From a checkpoint of a small transformer trained on Wikipedia: 412M tokens.
MLP neurons of a small language model. Each row is named by its layer, matrix (up: input weights; down: output weights) and neuron, and shows model dimensions 144-271. Each number is 50 + 10 x the weight over its row's rms, rounded and kept within 0 to 99.
After each neuron's rows, "fires before" lists the tokens most often just after its 100 highest values on Wikipedia text that the model never trained on.

L9.up186:55 37 61 51 36 30 53 58 39 57 54 37 45 45 55 49 54 52 39 67 67 55 54 45 60 61 46 51 52 51 48 38 52 44 45 65 60 79 54 47 51 36 32 51 55 60 54 49 48 53 43 43 49 51 38 42 37 60 48 55 33 40 35 49 58 46 56 58 51 43 65 52 62 51 43 25 57 54 52 54 56 49 39 50 43 66 50 63 46 48 48 37 61 53 27 51 62 56 36 55 33 53 55 26 37 37 72 45 59 42 69 48 45 42 29 47 43 52 63 70 42 31 50 38 56 57 50 67
L9.down186:52 72 47 36 69 42 50 59 43 62 54 46 38 73 44 61 59 59 45 67 42 62 55 72 41 44 71 50 41 64 68 56 66 49 39 46 57 54 52 53 39 47 46 58 49 59 43 42 52 50 52 44 57 86 65 40 45 48 48 51 52 56 33 44 45 52 42 36 51 41 62 38 32 44 59 58 46 54 57 64 54 57 50 48 42 41 55 41 46 57 30 46 49 45 51 53 60 49 46 64 54 46 56 28 60 42 33 46 68 39 43 41 47 46 37 57 48 47 52 35 45 51 55 48 58 63 49 44
fires before: " |\n", " |", " ==\n", " ==\n\n", " in"

L4.up403:56 56 52 35 52 35 64 24 41 43 49 38 55 54 39 45 55 61 70 46 59 44 39 49 53 49 40 51 49 44 53 56 58 59 58 39 45 42 62 48 47 47 74 35 60 47 58 60 51 54 46 54 24 47 51 52 67 41 46 58 43 53 39 42 59 88 64 57 33 43 45 38 49 54 72 47 61 48 61 45 57 52 48 68 34 48 48 52 41 55 54 49 62 41 47 33 39 44 55 39 31 43 57 73 61 35 53 42 46 52 47 54 42 47 66 26 61 63 55 48 40 59 64 47 43 47 47 46
L4.down403:65 56 33 44 49 49 47 43 48 64 40 59 47 52 49 54 72 56 53 77 45 46 57 36 58 50 46 40 47 53 46 55 54 46 59 48 49 57 45 49 59 48 42 60 61 42 38 58 54 64 45 40 63 44 22 40 52 53 53 51 42 39 48 47 56 30 42 50 73 40 49 61 68 56 35 62 45 49 49 47 40 40 57 50 53 47 61 42 55 31 44 43 39 40 64 54 36 56 31 57 63 54 35 32 52 55 44 54 36 61 70 44 49 36 46 48 44 43 42 61 59 65 46 36 41 44 51 33
fires before: " |", "-"

L9.up558:49 65 47 37 34 72 38 50 58 48 44 64 41 45 32 51 53 54 50 69 60 48 45 37 70 51 38 54 46 41 47 39 77 57 53 51 50 62 60 63 64 45 40 51 60 32 38 76 61 57 45 56 43 50 44 43 42 59 38 59 50 38 37 48 66 62 36 51 28 55 39 43 44 59 40 44 32 37 50 46 54 62 46 59 42 42 66 45 54 51 44 48 47 44 52 36 55 60 47 59 65 40 47 54 43 32 62 23 32 49 54 53 62 54 62 51 55 40 62 54 61 53 54 40 35 49 65 47
L9.down558:67 55 65 49 48 32 44 53 29 35 56 57 60 59 43 43 50 51 60 46 45 30 41 39 45 53 53 50 36 53 45 62 46 49 42 40 49 49 45 67 48 48 49 63 53 47 48 47 47 38 36 62 41 69 61 49 54 60 52 61 62 61 57 40 66 65 60 42 29 48 43 40 46 63 40 40 37 62 63 39 47 58 27 65 38 43 63 24 75 46 70 58 54 53 39 63 44 58 46 61 45 55 34 34 68 57 64 37 53 42 53 33 50 50 35 54 37 45 52 50 47 61 43 57 42 52 49 39
fires before: ",", " and", " |", " C", "),", " B"

L2.up550:52 49 35 45 50 67 54 48 56 35 43 30 40 37 62 50 57 54 49 48 57 61 50 30 42 55 37 57 50 63 65 50 62 50 53 58 54 60 43 69 70 52 51 47 46 66 54 66 60 49 38 63 41 48 39 53 50 62 44 51 51 34 39 64 49 73 40 42 56 49 32 34 48 50 36 41 45 56 54 56 52 48 46 45 49 42 38 36 65 45 55 56 57 50 61 54 46 51 65 45 47 33 49 18 55 46 72 64 57 53 55 67 59 61 66 43 46 48 55 68 31 63 62 57 59 55 39 41
L2.down550:66 48 61 72 49 53 70 43 45 60 45 66 44 54 60 44 45 56 52 38 41 53 53 54 59 54 45 42 47 52 55 62 54 60 51 65 51 47 45 49 48 34 41 62 46 63 53 38 50 60 44 53 57 62 45 43 57 56 29 56 40 48 48 52 49 37 44 51 46 47 47 49 40 19 45 69 46 16 47 48 54 50 45 58 62 58 59 53 30 56 48 42 64 57 34 32 46 41 37 63 54 49 43 61 58 60 52 43 68 49 56 51 56 30 53 65 40 66 36 38 44 65 61 57 60 51 45 46
fires before: " |", ":", " of", " ", "\n"

L7.up1066:57 68 25 43 59 37 33 58 45 41 47 54 68 43 50 49 63 59 60 56 61 54 64 57 41 37 59 46 52 50 49 61 56 40 55 46 34 48 57 45 39 44 58 53 53 42 34 51 54 60 58 61 35 64 57 50 60 47 38 54 45 37 57 61 45 64 53 50 41 43 46 53 60 52 58 43 68 59 53 58 52 59 61 49 56 57 46 43 54 48 54 60 77 45 47 50 61 56 38 43 44 72 40 44 45 69 47 45 55 49 49 63 61 38 26 48 52 49 36 57 48 40 54 24 57 45 57 45
L7.down1066:62 54 49 49 50 40 38 70 46 79 33 45 59 41 53 63 58 53 64 51 50 48 42 38 29 40 60 69 54 56 49 50 55 51 63 55 47 47 68 46 42 47 58 56 65 60 54 70 68 54 32 36 48 35 40 52 52 40 47 50 42 49 51 72 43 43 36 58 42 38 49 57 49 54 71 54 57 31 50 59 56 62 50 59 39 47 51 51 42 60 45 58 61 45 29 63 58 53 59 40 51 43 45 34 42 42 56 45 48 67 47 44 62 49 36 43 52 48 62 54 50 58 45 53 46 60 59 57
fires before: " ", "ant", "ter", "amp"

L7.up359:54 52 60 44 44 58 59 54 48 55 46 62 27 54 54 36 64 56 45 65 50 43 40 55 53 49 57 29 57 61 53 55 40 46 36 73 53 31 56 51 58 64 70 47 58 79 64 65 68 57 59 47 52 46 26 44 51 55 37 45 48 50 37 55 55 54 47 48 43 28 37 40 64 50 59 44 42 41 37 55 50 58 49 47 48 58 60 54 46 57 45 41 35 47 65 41 38 36 39 58 40 37 51 44 66 62 66 46 56 46 64 53 40 34 44 49 42 50 69 51 53 56 50 59 61 42 64 50
L7.down359:64 63 38 52 57 63 48 51 49 55 60 60 57 61 28 54 53 31 45 53 57 46 38 62 30 37 34 43 51 62 62 63 46 44 47 46 56 54 42 56 61 51 29 39 55 55 44 75 43 57 69 60 57 35 62 42 39 54 45 45 45 59 61 58 49 44 48 56 66 60 48 41 35 73 48 51 40 42 33 54 65 44 87 44 41 51 57 56 59 55 46 50 44 57 53 48 33 67 40 37 53 66 60 52 53 57 48 57 52 43 38 52 51 40 45 48 49 40 58 58 26 83 62 52 45 49 44 49
fires before: "|", " ", " |\n", " |", "5", "–"

L9.up29:55 67 45 62 53 37 49 39 55 45 40 62 53 41 42 42 51 66 32 54 28 41 51 36 54 44 42 42 54 62 40 49 74 46 54 40 28 51 61 65 47 59 53 51 73 51 43 54 47 58 77 37 36 53 49 55 46 47 55 46 49 36 42 64 37 45 35 38 47 46 66 51 52 52 65 51 46 39 31 56 66 40 37 58 42 55 47 44 41 42 55 43 63 63 55 71 38 50 39 32 60 50 61 59 48 56 38 49 57 56 51 46 58 39 52 52 52 60 55 41 34 48 54 39 71 48 58 36
L9.down29:73 51 46 39 55 36 46 39 42 52 34 58 50 64 37 43 42 44 53 47 36 54 58 39 55 42 57 52 50 57 39 51 45 46 34 57 58 48 38 49 48 53 50 48 44 56 46 53 44 68 44 37 48 56 49 44 44 58 55 82 47 31 47 66 47 45 53 37 43 49 43 51 58 34 54 32 53 46 50 50 45 53 62 46 48 69 43 43 69 47 50 51 49 61 56 35 49 56 47 38 51 52 39 70 58 64 55 51 38 64 23 47 56 67 35 50 60 40 53 53 49 56 42 46 42 49 35 55
fires before: "-", " ", " of"

L9.up944:37 51 52 49 47 42 49 37 55 45 74 54 51 45 50 46 61 65 41 38 40 46 31 43 64 47 32 56 37 65 43 52 51 48 60 57 35 44 42 53 48 64 44 45 52 47 52 55 54 57 43 61 45 55 40 48 63 52 30 71 44 52 57 37 34 47 72 49 60 29 70 52 55 45 44 53 47 37 47 52 48 45 50 48 34 47 44 48 30 67 44 49 28 64 53 60 50 58 59 31 50 56 47 55 51 35 45 60 46 58 46 64 52 42 57 51 46 49 58 66 39 52 46 59 55 49 44 43
L9.down944:51 62 58 38 51 56 69 50 64 52 39 40 54 63 53 38 66 40 60 52 45 58 62 61 51 73 30 38 51 46 69 58 51 42 53 51 48 65 45 44 40 50 46 44 44 66 48 47 57 50 48 66 42 61 53 50 50 36 45 44 47 54 61 61 67 38 34 57 42 45 73 44 32 45 70 55 46 57 44 56 46 53 54 47 58 57 38 42 41 54 62 45 40 57 51 43 44 35 61 41 60 52 39 60 55 62 47 43 41 29 56 50 49 66 51 74 49 31 75 64 44 48 36 58 58 50 38 47
fires before: " of"

L2.up802:50 46 38 39 51 52 54 58 44 32 58 57 36 37 72 48 55 30 62 64 26 61 63 54 53 59 32 58 49 55 53 35 43 64 40 64 57 41 56 39 44 51 44 60 57 61 26 56 49 57 54 41 34 64 55 50 54 57 58 51 40 50 50 43 56 43 44 42 57 51 50 61 41 52 51 35 59 45 56 40 51 55 55 58 56 41 43 43 36 52 54 34 48 55 56 71 51 49 45 53 57 49 42 47 53 47 64 55 45 55 49 54 49 52 43 54 31 33 60 46 49 51 47 51 66 42 40 78
L2.down802:46 53 53 43 51 72 51 49 53 61 41 69 46 43 73 53 58 45 50 44 55 70 54 38 36 53 36 46 39 44 40 55 53 43 42 70 57 44 49 33 50 56 49 56 63 42 48 35 45 53 43 27 60 52 46 49 41 54 55 35 57 57 51 63 55 33 44 60 47 19 51 55 62 52 50 49 52 55 68 37 44 54 25 55 46 39 64 63 45 63 41 33 51 50 29 44 55 54 43 62 45 55 74 64 51 47 49 65 60 46 42 47 33 66 47 44 67 28 64 41 64 42 65 64 58 51 50 50
fires before: " |", " |\n", "ter", " G", " P"

L9.up1117:46 50 53 56 44 69 48 51 39 45 28 54 45 60 45 47 57 60 53 58 50 63 47 53 57 58 55 40 68 54 34 55 50 54 59 67 40 46 74 62 49 22 39 36 39 38 46 53 51 69 53 59 42 55 48 53 41 58 52 49 52 56 45 56 66 58 61 64 66 53 53 38 38 43 46 34 44 32 39 56 63 55 44 38 55 56 48 77 40 39 39 38 57 43 34 51 51 44 28 72 42 57 48 43 60 42 47 51 56 50 70 50 43 55 39 50 55 49 55 42 39 49 45 52 48 52 40 65
L9.down1117:61 69 47 53 67 29 40 38 44 54 51 52 43 60 49 48 49 55 50 43 55 27 56 53 54 41 62 50 51 57 60 41 45 49 45 47 39 57 54 60 46 44 40 57 42 55 34 31 56 59 22 47 57 89 56 71 41 54 60 48 46 60 43 51 51 49 56 45 51 38 59 46 44 58 32 53 55 66 75 61 57 53 70 75 53 66 57 41 67 45 53 52 55 51 46 48 37 46 43 58 51 33 42 48 52 46 61 59 45 36 60 46 54 68 75 40 50 42 47 45 64 44 52 47 48 60 45 59
fires before: " |", " |\n", "\n"

L2.up1047:48 68 34 42 47 40 74 54 36 54 25 44 73 45 29 55 63 49 52 35 63 35 48 47 46 64 37 61 50 68 53 51 51 42 64 34 43 54 49 44 36 53 46 26 40 42 62 55 50 47 48 48 55 52 37 46 42 61 47 49 53 53 42 41 61 46 77 42 40 37 57 55 51 40 75 56 47 35 47 48 57 30 43 43 57 55 64 45 42 37 44 47 47 52 61 55 58 56 50 60 28 65 37 47 48 55 44 58 54 58 54 48 53 56 47 58 38 39 50 58 44 39 67 35 53 49 57 47
L2.down1047:36 57 43 56 40 49 45 47 34 55 57 43 48 58 40 35 53 56 47 43 53 41 28 63 69 55 58 35 51 39 35 22 47 57 48 46 59 31 78 60 54 54 59 37 42 57 29 49 63 62 43 59 44 47 48 50 34 46 65 46 38 38 41 72 57 47 56 58 51 61 48 28 51 37 58 62 46 45 42 57 52 44 41 39 54 63 60 50 37 45 38 35 51 60 64 69 39 64 50 33 54 50 49 47 53 42 50 57 36 54 55 65 64 48 56 43 50 52 35 50 46 63 50 51 56 41 52 50
fires before: " the", " B", "ing"

L2.up918:56 50 59 49 45 50 55 55 37 43 64 48 41 45 56 42 25 41 59 53 58 49 47 41 58 41 32 45 29 69 66 47 45 46 38 55 31 36 47 61 37 48 59 59 56 57 44 61 56 51 64 45 56 49 59 41 60 57 46 53 59 41 41 58 49 80 62 37 44 41 49 60 55 54 55 46 46 46 47 47 48 40 41 56 44 47 41 43 43 52 44 65 49 53 64 56 28 56 48 54 60 49 53 49 51 46 58 54 49 35 51 57 69 36 43 61 44 45 55 72 41 66 59 66 42 37 48 50
L2.down918:61 49 48 45 43 44 61 51 45 39 52 42 50 52 59 42 67 55 68 56 57 37 51 64 54 32 36 52 69 34 53 51 69 45 43 63 61 39 53 48 18 54 43 43 73 45 61 38 70 59 43 46 41 39 37 35 53 58 19 61 28 56 44 51 58 65 61 41 57 53 55 47 54 54 68 66 29 40 50 67 60 36 42 42 49 50 39 43 36 67 50 59 48 45 44 62 48 42 59 46 50 63 44 49 56 39 61 43 48 59 40 63 73 57 41 58 43 64 53 58 53 45 52 56 35 47 53 48
fires before: " |", " |\n", "}"